From a checkpoint of a small transformer trained on Wikipedia: MLP 448 SwiGLU.
MLP neurons of a small language model. Each row is named by its layer, matrix (gate and up: input weights; down: output weights) and neuron, and shows model dimensions 16-111. Each number is 500 + 25 x the weight over its row's rms, rounded and kept within 0 to 999. Numbers have three digits each. A neuron's up and down rows have the sign that makes its largest values positive.
After each neuron's rows, "fires after" lists the tokens most often just before its 100 highest values on Wikipedia text that the model never trained on.

L11.gate105:526523510486492504514493491511478471499468553478508502490507537497551481507486504524491498502497514553495497498519522480486505493522464479500519497512499489500541529483518474517481453509533464486545471472510536511416494492538535561496524499521570474511523480476474501523498532530474468522
L11.up105:497498492526535462494488496490501541508521543504485512472557506504506503488492508456502505504513482543491502547488499501445469468479463527514480500508501436485539509448496519482513507476548516475470535494493490480501496520501507566529498506574507497493463485481506481515500524540506480473
L11.down105:510555549496440477487486495508492465544480507498472504472480502508506502497543548505489500469465496459542448531506470492524517547501536513483450510539490484502525503469490493533533506491549550502506466543473521490490490523494504554468544498480531494523560475485547492514476503532483486474
fires after: " s", "j", "es", "os", " S", "l"

L17.gate120:471474487480468500491503492482487496479486477492548539500520487476478503522450523433501491523506549533547461491510490475489494472504489484486506491503501464504479482481451539518486500499467525467475469519452504477516505500518482508553457506501476497483497430462515503497532523471463487475
L17.up120:510504523514476519473498521485497531535462459529499497502484500483535477526518495524531501500500506490499480466516465471447521472522508505523461481491473503497470473566493517468506494542477487548512520457508477506498472514518508474511493489487462477505500488494530504468532556494525469478
L17.down120:475520496506470449507463516498472521486531508481509502494488479549536503510482467504526492516534488460542465491469481473555484520547469489516480495503491513471512522477482521481539503476473518474520541526501442500492502490515525519510542517508478451482501521512487509553467478490500501492
fires after: " in", " s", " S", "n", "S", "s"

L12.gate378:481502501476488484536558461468543457538521507509492457472494506504584454536548504544491487490500457491512486489454518505505470525521490477482550483522486511497500509484509493490491480485506471489483513546459467490532497460506507494518530551526471502500496547535521470497525524530490486471
L12.up378:513544555478483480491503489490557481527483540525451517502517532481494492484509526507518498501523513514514508503454526494520459533512505475511555468463474486528548485498461481472485500497528517520478458467525472453532497495484477507492527505490497540460516499496524524496575540501520495493
L12.down378:489542506493486527494464496466433512509473512523517521481478506475481517501491476557484480467499518480490448487472496489523487548524478523490503491469528524525482520535484506468461509517521488438467449495486486496538482488484503516497544494539461544513512505518474474523479489503516514489
fires after: "u", "e", "g", "o"

L3.gate11:546535481537503473500514469527496479566551477482545451519516511483496471474513469495485459494518505529500479503514494506501502475539496478456481504508545491526485533504499507495546500474514473479530549496487477491538497464509555541524481507501500486465512516506562461475470506469524522488
L3.up11:512482537487523508530498468576478500521491487506539490505499504493483546525439514479475501539508494469501531475476505484553488485506454500524540515487524515502472465506482463487497467534476514482499538467496539527493476503528528489482537507530513499512516529529495494522465549445506540517
L3.down11:498499494495516557529481524510534512504525524490487584518514526490496469500494479524522577515517514497490494471529480533526528501488490523483524510485496482478495517459537495506474510528517495491470489498503516494528480519463512490498479501491545473494484468463500529496487537520520521523
fires after: " O", "r", "i", "O", "u"

L6.gate345:462527506510509523490472499487515548518501515546509510504437471498512452499485489525449488526470496501498532480520476506525483507542493530519526507473455450504537546495506542530497496494533544512546493472517515539467473493495501505543480486502502501524493488517525518521506492519503484528
L6.up345:485501541499479513525491490531510534496493519557509446483458510517455480507474490478489488541528464531499483489508519476519504488495485500501530483476498472517475485518555520508510505520540513471516476450507502476506480467528513447538492477499480467455510539525519492462518498453531511508
L6.down345:498479540491522460492526505483486492487492512476538488512510509479550475482500522524518501488500498470455491500536516511520459534506477490520480506510489458402525465488460532536541514470532510497472511525501492498499470518506487467462501490542499504505546505519494501471504535473507494491
fires after: "h", " c", "it", " C", "ent"

L12.gate156:511479500467512477516537534510520463491499454499512533515500514508494507506456537542468534460512513457517508513480472525500509509458445483520469521508509512513512501522479458451528493470455508464495516482471466482469508514486475478494493483524522462539453472522514540500522490530475526455
L12.up156:488453460488533493511469460464447543501510510476500483448501522512507477496487516496480482512486485497556493514508538541529506486507495494501551494526507480510519454468525498509510524476508442510467508490490539500482498491476485506511459497492517493528500499508477525501505504491546445559
L12.down156:487497507471528469510519494535540492510479496516497473496510525516510493485494530534484531485516458504534508493506496484534500525485568505490519543496484477541482499472503533500540511518483523489497483484534504551497515475453499463506528515515531509502499510516514516499531507507541517525
fires after: " p", "at", "l", "6", "it", "p"

L10.gate192:491504494554521529523516498476508548495498475481435480472469512535530436524514490532512527531526494499517479512502457522513527538463480496482527479521463442522519528480497492473486497476513478505480505493518527546476445527548515542489511538478506493482491500538537489521482472494475483482
L10.up192:480510559477478482508488512482507472520496500519516512481519471495473530461529483505505475497479515462527463518502534496518493497476523488554523478532484528493492504529501467483495522487535483476511482509526492477517538484433495496450469526500471540513441492493455480508528488502506475453
L10.down192:492487472480511493476509524508497516492499452525499470497481484453480494469417487492481509491499473477478493487476515506492489494526535522538520491482540487526554495531487523504480517543465524460514500448461550461497510478547487522514491455492510480489512514503496505522479508539502518525
fires after: "p", "j", " st", "r", "ct"

L7.gate312:492523493524513515512479521519531483541520462511504457481491521512518507507531490468496505547532500476504505499519506518487487486537478490510522468456493497490532493476464522502525506513485485511461513467540505527495488526507519452512489515532541495552480524502486551499509505485506457542
L7.up312:430497474472507498482497466531478499544518466487531468489483525514489497513492539507512498490494517516479541497509511476516504512535476508471494474449477488542481514456499484493473515478497453519513474452491482488528480523528518498467486493518537511509472490478504487521501475516498450491
L7.down312:457505536452531491524501484488504508495480491525491466502497539501476498464533545529489509533462473493487489524480478505495528434502505472517531526508474470544459471471521492519494440531531469502469494515472496542552438529488471486517539488497526487489520502493495510465490514539567513528
fires after: " ", " he", "c", "an", " C", " F"

L6.gate227:543474470499521520515479478485451509483550517487467526492511474465516482502489513500529483537479489465509549537504481497490504507425490471466503489462463446459474481510498480508456522497479541528509491503490466499506537507493516492558483468507500484505472486465509494529488466498532505474
L6.up227:518442539507508492538450501494490542450527547542481504481515547486517537513506517514546500512477487457479531491465446512481465481474501512459473544483527470492572481512505494488477505516494481468470496457512422515473489493502508517540519465511538481514505491490478544495502500485517502502
L6.down227:503567466548482485517487518502539511500544547490459515494524534508513521508501529508493541516489441514506445512501509522477528523470516520520495499488487460490509547490474469477530470580464532503478481476523527505509452514561496514510530489521492483510486455477509493484522497531452494500
fires after: " ", " J", " S", " f", " n"

L8.gate147:464523543496516520529498521492478517514496488500533499473480509489507459552493487541488524513514495511501475522492487509514493510525515486479497541537494512523522539497526506533498478528505476552515471529525560505512469496470482505537526505524459471544515498509539509478477491472530524488
L8.up147:463510550500469508507522504528505473509501497535527475504497510530511472505503509460539505496500510556522491506512477518479529477485517502477481472561514538507554486532491489503485490502498440512533514503451528485499471477492495443541504461492504472503499524505470430498473493506494513487
L8.down147:495495471509521485476514488468502526452489514509488457471513494473475519461496513476493474486496484486483462470448479455493503505474462531518506511453530493508448485453547529446479515507502489491528493513504497496557487509505498474481495553478513486525520480470500470536500460449496473483
fires after: "ag", "o", "i", "iv", "ar", "ac"

L3.gate225:489530491554471494489508520471514545504513465488485526468498490460509458477457484476442438535517506485480535501483503520492479534503488499498486495543508508526507499549499501539509524501538504500558511507458467496502487474511494495511479519510500511522545484488492505537547483522497474470
L3.up225:507478454481509484494571511487499487500478549501487460509462508483486496481473537550485514536449504525532496489497499517488557475450484504536496516532530490534483481488496488503499524498504503543552480494472516517479472486509527443494504495515464505525489556490535512467535534479525471490
L3.down225:491498502526520483453537499464474518512515460454489491513512520465503547509467563519521542493480549475465498528526463506488507485448510513520490530446493500511538499534497519528479489470507462488539508495528525467537453498495462543477490490476533505547491509536476487498480490515537477488
fires after: " c", " C", "re", "c", "le", "er"

L12.gate350:507519482487539457487484516484470483492508502496477508496458506534521532489498469497484488489511530499510474474498516518485512519517498497488490482506480505500535497495511503488530538496503499476531521481479527508498477476480492518491459495516534496447518454500514521517482516479505450496
L12.up350:529461499534497460469491510474499513524520509500509506471497478520482502481490469499500538518482509530522563497512498496510479521534477495557472464509454512499534504499464516496541498545496555509467555456490488504494467502460495525503464485515540453475477499475549488506487534525493464513
L12.down350:507519514493506540537484506546490528485507506473520519566506512474441505526471510513493520480502512478526474503466513512522471484516488498481461519509464520506523546497557486529534448524490493493498504506492495511449466540478441506474535500543557537460521487503476514495477504500513543501
fires after: " s", " \"", " c", ".\n\n", " S", " ("

L7.gate90:536546473501492499448541533498481490492495506488526504514507484456502536495501487464474527501515508495530485435462516506476521541481469506516453549484499470460468478547500498509488512513511483476471458514516524446463509502520497510519510519504523502478504451492499467474533536486533519473
L7.up90:476484531470507467508472481498486479472489500468487499529537459476531479483509535501511536490559503499532478520508523478454491527506493467528500498509472494545467486538496530480462471517511519470525548494499472502500517499488499486509526482517484545486472498530562539463504495480528463469
L7.down90:511469505528487529458496537510520504553522519468534477492480498538482476509521526500486442486465522537521515549499514448541476481463526506510505524532452486498468510502526489471471515480493451499498505506466488480495469511536544484496506514526520484542476503492529500504467515479482503539
fires after: " s", " S", "el", "ro", " F"

L3.gate26:488520483487496490496524503524515499515507516516541487513487556532518492520484447500528484495481505509451502525456508526504496483503472480522516505520527549507508491543508493514482543496504509536514538520487553447492550494528510526522574542482519530471489467490461535555493522482493490479
L3.up26:478512512480500458521503502523530471504509499474495478477550501472481505519552537517500504474572464464503505522447544521529485501500514459501530464501523525514490487488518474537465491532522530501510485466505472481492496476498511497494493547513487502483512491509453500486487525515463500460
L3.down26:524532486555496526518510498512455499457500522473515505504469481504471529495531499489517465509487532518506474475506476458501471540516495478486530478532526497508557478514516573527519510446482461506498487490502555508545542518500536493516509486444510510529513490539500528518470494514518500531
fires after: "g", "in", "u", " H", "as", "b"

L10.gate414:491504549533451538495453504505498489495503489499493569499527477515476509489496519496522528488517476532465517561520511514453568517470511517436477502509484467490503483545497534505533495507508490522516491462507518514478500452506516554497472495514482512498508480502517521503476470522506490510
L10.up414:506445489501485496522511503482507482448480487505506500443484515461496464541479528518487510496512501553489518553520557540459507490544508477477480508471498529509496511448502516508525472488490469449509457501512520513479527505487477485506492503480473477476509546518530499468491488503474474487
L10.down414:509498477552465509513495524516482501447531467485483504491516518467532499533515516502467502467524523479537480474471474511485483493465547473463500495445493441481540491511501483517495504513519503477458519497486524472487501522540472504480481514508491453457527547524520503538486516510506487473
fires after: " G", " g", "in", "iv"

L11.gate231:514494541475485515513508497551466516501509496483514498515472496480527521492454482492501509465510503492494485513478533459471505507477449518496548449478514516445492494498505506501540547485498490520483509511482496501491524535534530540453476515504524536528466464484487513506487537500484498515
L11.up231:510485504462519484499452500503435498533509492514522486512487524507469515450503468493488473504548493491481485498524444450527512515504497509486541437503477482520488529510526503494510464461461470543494485508485464522513505547500498531479511511522506512495499429506515516480459488465513538480
L11.down231:471472495513551520498445516486478499545501509524507566491522502487448476476508537460494539501537474494498464506475498493508474473497469471500520491495478516488455499544482496484545467547474507461481497488510499516546481566480481459492503474475488524524506496491455541474521525485477503499
fires after: " p", " M", "o", " P", "u"

L3.gate382:479511455527498498506517512493531503495527508524522485514451489510511493524494493539483465541479524515504498486480511510517521523525546476515499510564496500524500531538535488545486459562529458503495536502543510506492501536473492496529488477494496474485489509488528494510509526513494473508
L3.up382:524530474544501500467473501542506497501464499518518538511491499519466507520480557510451500490536504528519489479504471502543488505544489494544518519496505531471482518514480502519527494493466465515490520472496500463496458471462496486509509485534515478504492525492537467505487514526477514556
L3.down382:463516491512481440469481519474552508482442497500473498475495492515468464495507518500531482519496493505517534485510474494509505572559501519494507507510493479523511546471476497496474536528492513560532455496520484544492504497505519497505529504470500489503526514516475424498532489494480483506
fires after: "1", "n", "ar", "el", "o", "er"

L7.gate406:473495481538532462500519486538452449512524542517509444528525522492524481462485473501479521511569513468476496499474504486501498490508537492518476452492482547473497511507483527512500540473489484485538511485484502507520510487487516530507498480494524506542469492527490489530470480466529506489
L7.up406:523484518494521497518476502507482477531516430483452479502506509521512521517510498514506473507498514491491515485457472461497480488509433484548462529510469501519486499545497549496478510492473484487472500470495518472472523540502472492523458468505532525468531539527494459491507510483491503529
L7.down406:498475486495492484540530527489480495548494483498466506486476563474543507485509546473534501499466514493513524489524525571513508459486457503511453525485514462488480491490507498528523500480497465525513469481485462487501522544494522521496462501507520512449532484528507492488469496477486510466
fires after: " A", "i", "u", "A", " U"

L14.gate174:502547501479484519466501469487523522517492474502503448518486505541554495486530507496530454494480490474469502527500473483517517489532505548522517476482528516517521501515536485529546548507483467508465494488493526506497484493514533534494534498510485521509504515477511521519531488561513493465
L14.up174:532491466508479472544484499487497541427519473496501509509505490532510528513509497507528489481546539481465486489456447488524503538551498503512425484469502475530544530473490537514490560465467541489513473471511501496503511479531506512503522498486497508525475542512483525534536513481528512487
L14.down174:494532505554497505500462515475508455485485508468501482502496497530479452463524456525495514487485490488532488440535463501498524517459475511484488518507457482520460515500501477526504505443531461493479479473497499499494543534515498504512517485496545520555517455526525534491492518470476461482
fires after: " S", "\n\n", " M", " for", "ep"

L10.gate272:478504478515478524501489547549516497481533518516516503458480459506489537502505523509541482491522501470490489500510484488491490477516488501478537493478494475501492462514529480512450526483511537522507508500475498525504462495517520479502501507507547499498490518548493479504473525514466467528
L10.up272:516532494512537547523502516527487479540475500501447487545446489475496506522477492475458509502550535504490513524490487505490478494528503534531520475518560573437496506529485470498508499497539495518514515503474544528500527497571500483491520497486487497524478505537467485478482466496483460507
L10.down272:491503535448529550488510522542483515522507508494475503515533531533530482536525529502517506544459516515494485485560516510500469484490519512511516516472488499501511473486565501501507484458504472537482508531495459533517480546502540490484508507504492462472516485480505510505521544505534506530
fires after: " on", "e", "on", "-"

L12.gate380:491513466501508522479533445487537453504557493500521510472490504495528435514464484484503453505500470523505526491473477477531490509556464447490525443495476506488446525506538484525507483506509490469489506503504514488502473501460508506549517505508513484524460479502537493502451493525487475507
L12.up380:492500493529496498497498496495493468480481533481483469521481483472440487520506510519512458502547535542515508511490485513508503508496495511461494514490478494469477453479539461431526515505503502487503505438498511519553498466496492483514560540552525520482497522471513470519521486516503493509
L12.down380:478545439539553475509475502499493505464534476469503520501516488473484455508505517487492502542494508535542527518492513509467532529517473504459536545447494531510458475501519541473462462479509512540488500490460470509489486516469520494494512488501493512470444547490496437545465460535502472530
fires after: "n", "is", "i", "g", "ud", "er"

L6.gate396:443529511518497496498529540519539501498480472504498487532481474471535526512500492457536526522502492517523485489512485533503513540528442508534513468484511547500490488500493468480485466472511492565521516518493481519516484499480504472488455511524506508504538547517474498505502514444501512479
L6.up396:500518447504521454459506441505532517539491506543558461471520557547499535501446524481529465497509496488476511529516518502534484515539497503499493500541482508489512486491462503484491539509469515483505478497503535532504535505511516486473527492473541484495514521548480473498498467498477469492
L6.down396:510510456505505504459540527519459479522500482470509486519462533497454516513513496504536499517489503476504519475504512545479473553508430493487479467514500504500514491478471498485518481540479515473531487456503489465554467484555512521494513525547480526503445502539492530510543503470522488507
fires after: "u", " C", " al", " l", "t", "um"

L17.gate176:483546490524491454480508520469471485509493563466465497468477479515504491494486508460508535540493460504494504515485516475471495519486498460480486536483522477506522548524508506515564514520486521505516477515504514476480531480510502485513456520538499484490536501506512448503466487518479497492
L17.up176:463499489499502457496505479479478504535483492488534516481493428488444478492504494528517492513494451525523525488473476504475457512510473496502476474491464506532494474514473476507516513542515548520522544484485502471496442521486474516531540529489526529464488528558478430529564498537504463455
L17.down176:501533518481520474538507472467478478559479477453522478509459525528517516496519496464529467492473512499537562496520487503457527471495470568515477509494515478490495543477491511523505519496513478511493500492499493518480520488502492517487461495508524486540512492502520531535494589514502471526
fires after: " s", " S", "p", "al", "il", " N"

L8.gate104:545549511467494507460503470497483471497505517488515488509528557487452493507503460497480501486493533523477499508493452526503555501525541491526513485504536460459488485525526486542494535497508486494498509505483523519503487495506521511488483478544482511504531523547501489473473470485491469483
L8.up104:491510500444505496534511516529533499499502484477502516563476490509489503523456458513458510487511483542494549502502517475468456535524473519535461486487467480491512525521522501459523500519508470467499520518527474536534554498502536510450485496490514499515478498499460478437482458502527515502
L8.down104:493496538487487468459504504506501515519503543549477483449511479438507473478528491487519465535529500497481498489532519506476555518502502499499498483543478505496465483503482481488494516541538535526468516546520540492493447485484512511512507496509488490460468497518519462502526486488512462480
fires after: "it", " v", "ec", "r", "l", "ep"

L2.gate395:528510504507528470489499507496452475507423539550524504497515503463500495501478512487523474530508518514494486484550458532511485498530497508471515477488495524550515497507503491472487505526483554496523478526554483546478462477494503513509456508498533501476501494537502541480456509527485518516
L2.up395:501531501495491504482480491515497584475472521497515564527483533474539519558481488473535514495476509533506440520532499499516473505506478523473502464494453497461471503487489548490527469470558524502482484485513487519473541506503516537501494524502504511484502499494522513503488497514505543471
L2.down395:506468524488472516513491480504498521525506468511473472492509442494465461478521462462534502505498533506493519488460463538521518539519509539520451501485522525562452498535499479485505478497433516521485527517481525460525471524490513473537467507505476517485527548532509467549499495516497505509
fires after: ".", ".\n\n"

L3.gate22:451525514487504470538516500496517441485504520514550430537547535500495512504479489474511452485496506481518481488498509483477506507508490537531472495522519512495496504515513490515471462511496525486528454490503495521474503541508557486465524515488526519571527493539458490482486527463528513504
L3.up22:488522526477470514508455505503535523506479504540551513531507475503556504465460540499539484487492495501480482460490483508502522515495494521515524513513515480513473516489452514525460483534471540479510517528493551503485516515478476468464505494507524512481510496549505485514499511537482487552
L3.down22:510499494512475562505502486516511469529469475503472501527484447497480500461504492532475487475481528492516521511513515487465523464525523470482480486489464492484471510472516561488453545545471481545526506503501486490473497523508429513499480521484494522485511526527519474504478483472518475499
fires after: "t", "u", "l", "os"

L8.gate142:505524496509525523502561509517461513472476471482498457573521520518439533479469555461505516460548481487493506502508497526521498537541496481473523468477498494484479537506518511496551470472507526549577517548506481488545487500501514486495483517528499543536518436483528512486450490477524488465
L8.up142:510508491545512485511514483528476485485535510479495416471489541478500545528538495494476445523502514494489535500484502478507510505495499504450512493484502501504556527470512514530471465518496482539519470503499503471507503500529462520442510539482515472476518512565480506506501524475491468491
L8.down142:535484462477460526470494468506499498520457467485493504494531528511541553519474498492490476524483486531511526513509512492540480472508496493452518541480500521525493475464505522508492521433512461527501472487512497487467511479501519552434511517508526521483515498539481481511498525471523471488
fires after: " Y", "l", "j", " l", " In", "um"

L16.gate280:420459498553533506484515503518506494530495464496478502509512496522491531518529527517522500454506526522478505545490483502485468511539523520468471477463504522509540490542464502514522520501505469513521463522548536473523491492493477527511492512509507452519529492484492496443520513480547512454
L16.up280:437485496526488526521504484493481509463531496534514485562504497496509495564500513523524494489514475522519486537483488478519538464535548464521471479533527523492544508483490558512497499471470499558498497519486524528551469468476478516557503501513492485496515557572506507457511526483503443497
L16.down280:460478442526527486540503483463494498512525514490495478512484513478534508482522476528464535501414477485479480513501520510473530533510477523525488466484477515529462484508483496534524512460466516506495529518501493504534490511478517518486497516563522505487501516523459458507503494476512509492
fires after: " G", " B", " th", "t", " g", " b"

L14.gate384:472445492506540502504501506488500496541479487480538487533469488536519526558504519466532487464509475443506569513501516494553553519460455499516469499507484522515462485511487505551501503508501510521478442464490495479516469471503506491504536494547456507525501479511496526512509483465525459538
L14.up384:489499509519510481515484472440537558487516513502534483482540502527498485509492549484540521488541514491519471456507522515485496541515492482528499538511532510510504473475506505518531516513475520498480507508494525496518479448479483479521480501479485495568508532501482465465509529498519497505
L14.down384:510511476498501496477537480498513498522513537500492533517551489499532455496486506515518501514502480526534465511512484512562466460485502484531475487517517491485514493567571516515526479519516522491536469471505479496478490505490503521504555549476528484501499477467473492488525511511520509519
fires after: "it", "an", "m", "at", "\n", "om"

L2.gate156:498478487520484506493535484501498492422493514529465499508510476517526487531498504477452529492519501539508496571466500548488524522526521511490461493503484539499503486540463573513499483486490499494510502490527466497488486488532497502518468507496488503555554487489489531514513471501543479481
L2.up156:500460529545498477527494511482504549455442485526467493566510519485542499514497508503521508498538496547503521530524524501483490520531472521475474537485490493464514534446544539520512521486469454512516469508497463577490517481491483511530526526505528554478464478485517535535494471471512498457
L2.down156:516526509470528523504480499470520500529558538518519544488490516508533468428549495508500472472480461509508530520507508462473496495515477462508537485518509527469503505499518507458486484518520514510480456532481509545438512520536532493507467483513479468484470506540487464499503514484507455490
fires after: " G", "r", "i", "or", "y", " g"

L2.gate445:488471486508532498483536521510472549506543511512519463508497529543504450526482523478519529496518510498465473537469466520494500514500481518521497488489430480526514491523523526476503494515503533502532466468524491474517537469541509477503480468473516528502504530484508477488524524509491526507
L2.up445:497519479512526489462535483503508504438489473568544487479507504516487537535491533491522543504477527456488462532450499494460507506506433495522507488475493496510445469502534518532483550503458524475504505481484508509513491503487493508504492474495477515530446485500495497508498510504486488476
L2.down445:496498537515519514490492528497517461518503489525513503496476484511481456448541513470488486472492539543449460430488459496518543489537465493531457534477492476513507495507480489484532501495536456487513522485539506528521473503518533483549521477493517476521511485465514470513514547509525531501
fires after: " v", " c", " m", "g", "c", " t"

L3.gate219:465498534509545542529495474522509526474482521533519501481509507521519507498472502493481522518520475540494461505512435509545488516507474525512510499537472473516505493505486483512496543483492464455504485474480455524483498531449493513508532537515493472494512528530451485509489489443481499492
L3.up219:476507517527468482501483564531470541483492506548463463486519516527521471486520489523513493471472552551517467507482512478498528476471532490513512486513481535516508455500452526513479535477533499514541478467485522458473511532434516475498487531528517510540477510528511496475488489506504467484
L3.down219:503505475497510466469563528517481505493510458505512492503501554438528484484485461459530539533497467523553470505516509541477475487503537537488521477495504504480519519509501567447476503476510462505530507468477490508485480515526499524474488546526510498467543486506447511478522484547527506476
fires after: "r", " st", "ac", "le", " l"

L2.gate398:570501456508489499465492493466464550459502518493541547488514499480476481497524496517475470505519485540504491526499501471539495522525456514511532440525517476470527503529467483530543512502516541471483465520494498506473531464512555522507482469500493493482520451514494539506514481517457507528
L2.up398:478486514454466498535474537474484520522512545499458506529467498569500500458535479508545490501485500540530498491525513486445508489475491463547551514511530463503493476518511473509459517475521506489500488524467510458498506521509532463484534456502506542531462512530499534468485494486510447509
L2.down398:511475484524544542504536472498528528507495494561512488487496547459539505455442495454463524509521538502528511510483517522500494498517544551458512466472540487479507498495488475451495511494506537489504506463510489518482497502510538499552475492495484456494512505538535539486523507473489488495
fires after: "l", " c", "le", "at"

L11.gate212:484446474513522445474516532551486476521540495502526498539492506459486565468441496506481464460497459438526544492515548459520497494494501463513465471516501511452542517485518489500509500453470492555513508522502476520554458452467498485527509504473483541544491520509496505497474513483522491495
L11.up212:524475514550465466444458500477465545485497521509520480521490503495507549494499506487530483476488503502443518472491551502483524491529479504540486480463511501465494514515487527506527545499516495448497493513448509495508529537498508493496506525501543506499467538529535502516512519490518478421
L11.down212:506501477495492462477497477498492528552478526448552512514513527479480489500500519497516478493502528497526505487513499488502493497480488494504479475530481520459517526525498514497539501539517483504499461502537505492552492465522525515494495519497500533496497487511464516455472539541505567493
fires after: "ver", "u", " s", "an", " f", "i"

L12.gate100:509455492476464516519487505472504549507525510462525519478515493526490518537492497512504515523513501475495504524504516532501502538520518511463508497451457491546471488516456533485532491542517494506513472483496499485528506456502536510471501508520520510484517496402475493536494553493520482508
L12.up100:527498487513505480469445494496483508519502423551492468515497506486521494514457478484473492532500467510502471537490533483497467512494500466496512541435472479508490468488484529491513475516522511527522513486503513476510451507505474476516502459487496471507519448512482491534504509528532509517
L12.down100:540497502474486476540487519461534514513515480480449498480522496526495510526493617476507529516528458495542500462487524498501522500522460504559453468528505506545449473508486497457504464515519520516490449475500516527542502534491487522474478479488491498494521484522481521503490492541510494486
fires after: "s", "n", "ter", "en", " w"

L10.gate153:501441499483516474491515489498529534498553463533519496497477469530499531521527538508508518447516497489460506453470480472494483533513479495486474477497523497526492478493524500533494496508489543514560524525484532454525492523497524545524504497519467501510495507519486492517501529518476455512
L10.up153:490517543528469494502532451496487496497483499525540439496486498494493468562457495516522519470521507450545531505512465506467518460489524487475499499504526493477468465482481482548482458528499517506504492514480507535461512479467498516489491482472489507534466528477483492520496524514510456538
L10.down153:470526509485469499532509470494564469475515506482458481506544466520490448490495505529487476508510530437513491514464511512505462510501511515479470525480493520468494505486465497489538505499507473489542502495502443547484478536537544510516511516476525496490510511503485472474553550517474510526
fires after: " m", "g", " b", "p", " M", " B"

L3.gate292:521469477496515503535494524525464523469483531498470519491503463466465517474465511537534506522528484477523498537526519527513499510491475473447521479468517479482517460515511490532479513529529483505507483512489464533529543469461542454531437482520506496460475491506514521563477491480471499460
L3.up292:506498518480506492479483508517475506481488498521484506470510506444492506516478508505507506488481465498445504473499493539471465488516490484481538506495525483476519478574498470482507527527559484477462523489504488505483457536460507483480512532538527469533470543494489510494520483513490506526
L3.down292:537489480531496511469483463505517465472520529486525517501516522504485542521476543511510517496498448502492509515473508480489518494477466466490538493528496464500495445504485487479507454467484491506482456463485523541481516526498473529513506484527504477521498414532452506477482485471493491497
fires after: " f", " v", " H", " V", " ", "V"

L3.gate285:518506509519490491523497489506506485509550502450447493501545484528498485534503478522545482497516514525510504493481518470510462528489474471499536482504527551480454474519523518518541540494521495504468481468467542527554502479524546541493524509485455528523515477473469534524486484533533519460
L3.up285:498481466519476497526470510474442511524498462501457477543504508511504486516528478521530546474479511502514480514470461472475516511495531500548484498480455499479469508501504529504493510459517528493475490496452524497528492493513459554475515470511477528503485456519532547487510441534514449442
L3.down285:471495513500512515482437522511524498487499486485467503489533541492517518518550496494505523476492513503501490529521483466501526518557518473495479500497442505505455507527474446467531552543471503516535502496503479481495536510501532533485492533520515519502526503487520561486483466480527529527
fires after: " p", " M", " st", " S", "Q"

L10.gate222:521511532503491496496522472512512526448515481462484496555520512504479511535525479499518509527495484454468533496474456483527510532491476515489511512510488477512433492504455492500487504532470549546521506527497515511498461516480522499473468498479518547537510519473480503533495502488506500502
L10.up222:476501482493512520490489512544525520515517527444494480518486502503486516522439527506521491483461504491500502488456508504525474529484537511494525561507478504491464505478474471529507514501467558530471488517464498474473502472490501517476491527498525524511505484504488498532503553590489459511
L10.down222:514508520538483474489486482512489506469467512481496510519497528476488439478483468526480493469476532540495481485451533523510503483532479501498485544511511494520485479488519486531503467493497522511467515479479506520488508509491510522502500520470560543481488457497498486510534522519490477525
fires after: "r", "p", "ou", "ro", " B", "b"

L6.gate35:506481463504520510524501489460531463547506492531454486537495511473519449501471512499533504563524486454507514557508517493476533497461505476522473542485509531520510499463530508528526472489494525486496544492509518503489497476502518484467504530534469514504483518489535505487486452520476452477
L6.up35:524455551525515457477511526475520538492452528515467474503518520493493501517478460462491556534524523535506524498502501526527494474471507526448480489527462506455540548526502501516516482507505541484473496476522533514460490473503515482489510474514535480502459476509497508502507489484491466511
L6.down35:489494454495465503501491504496529476489547479503504504481505544473504465494506513487519502446501503512546497492509460475527491483468483476480551518492513483520455449523481536539532508433495489477494466478555508492540483491497494538502509470500473511486541485541480521528475521504503494496
fires after: " m", "a", "y", "in", " M", "op"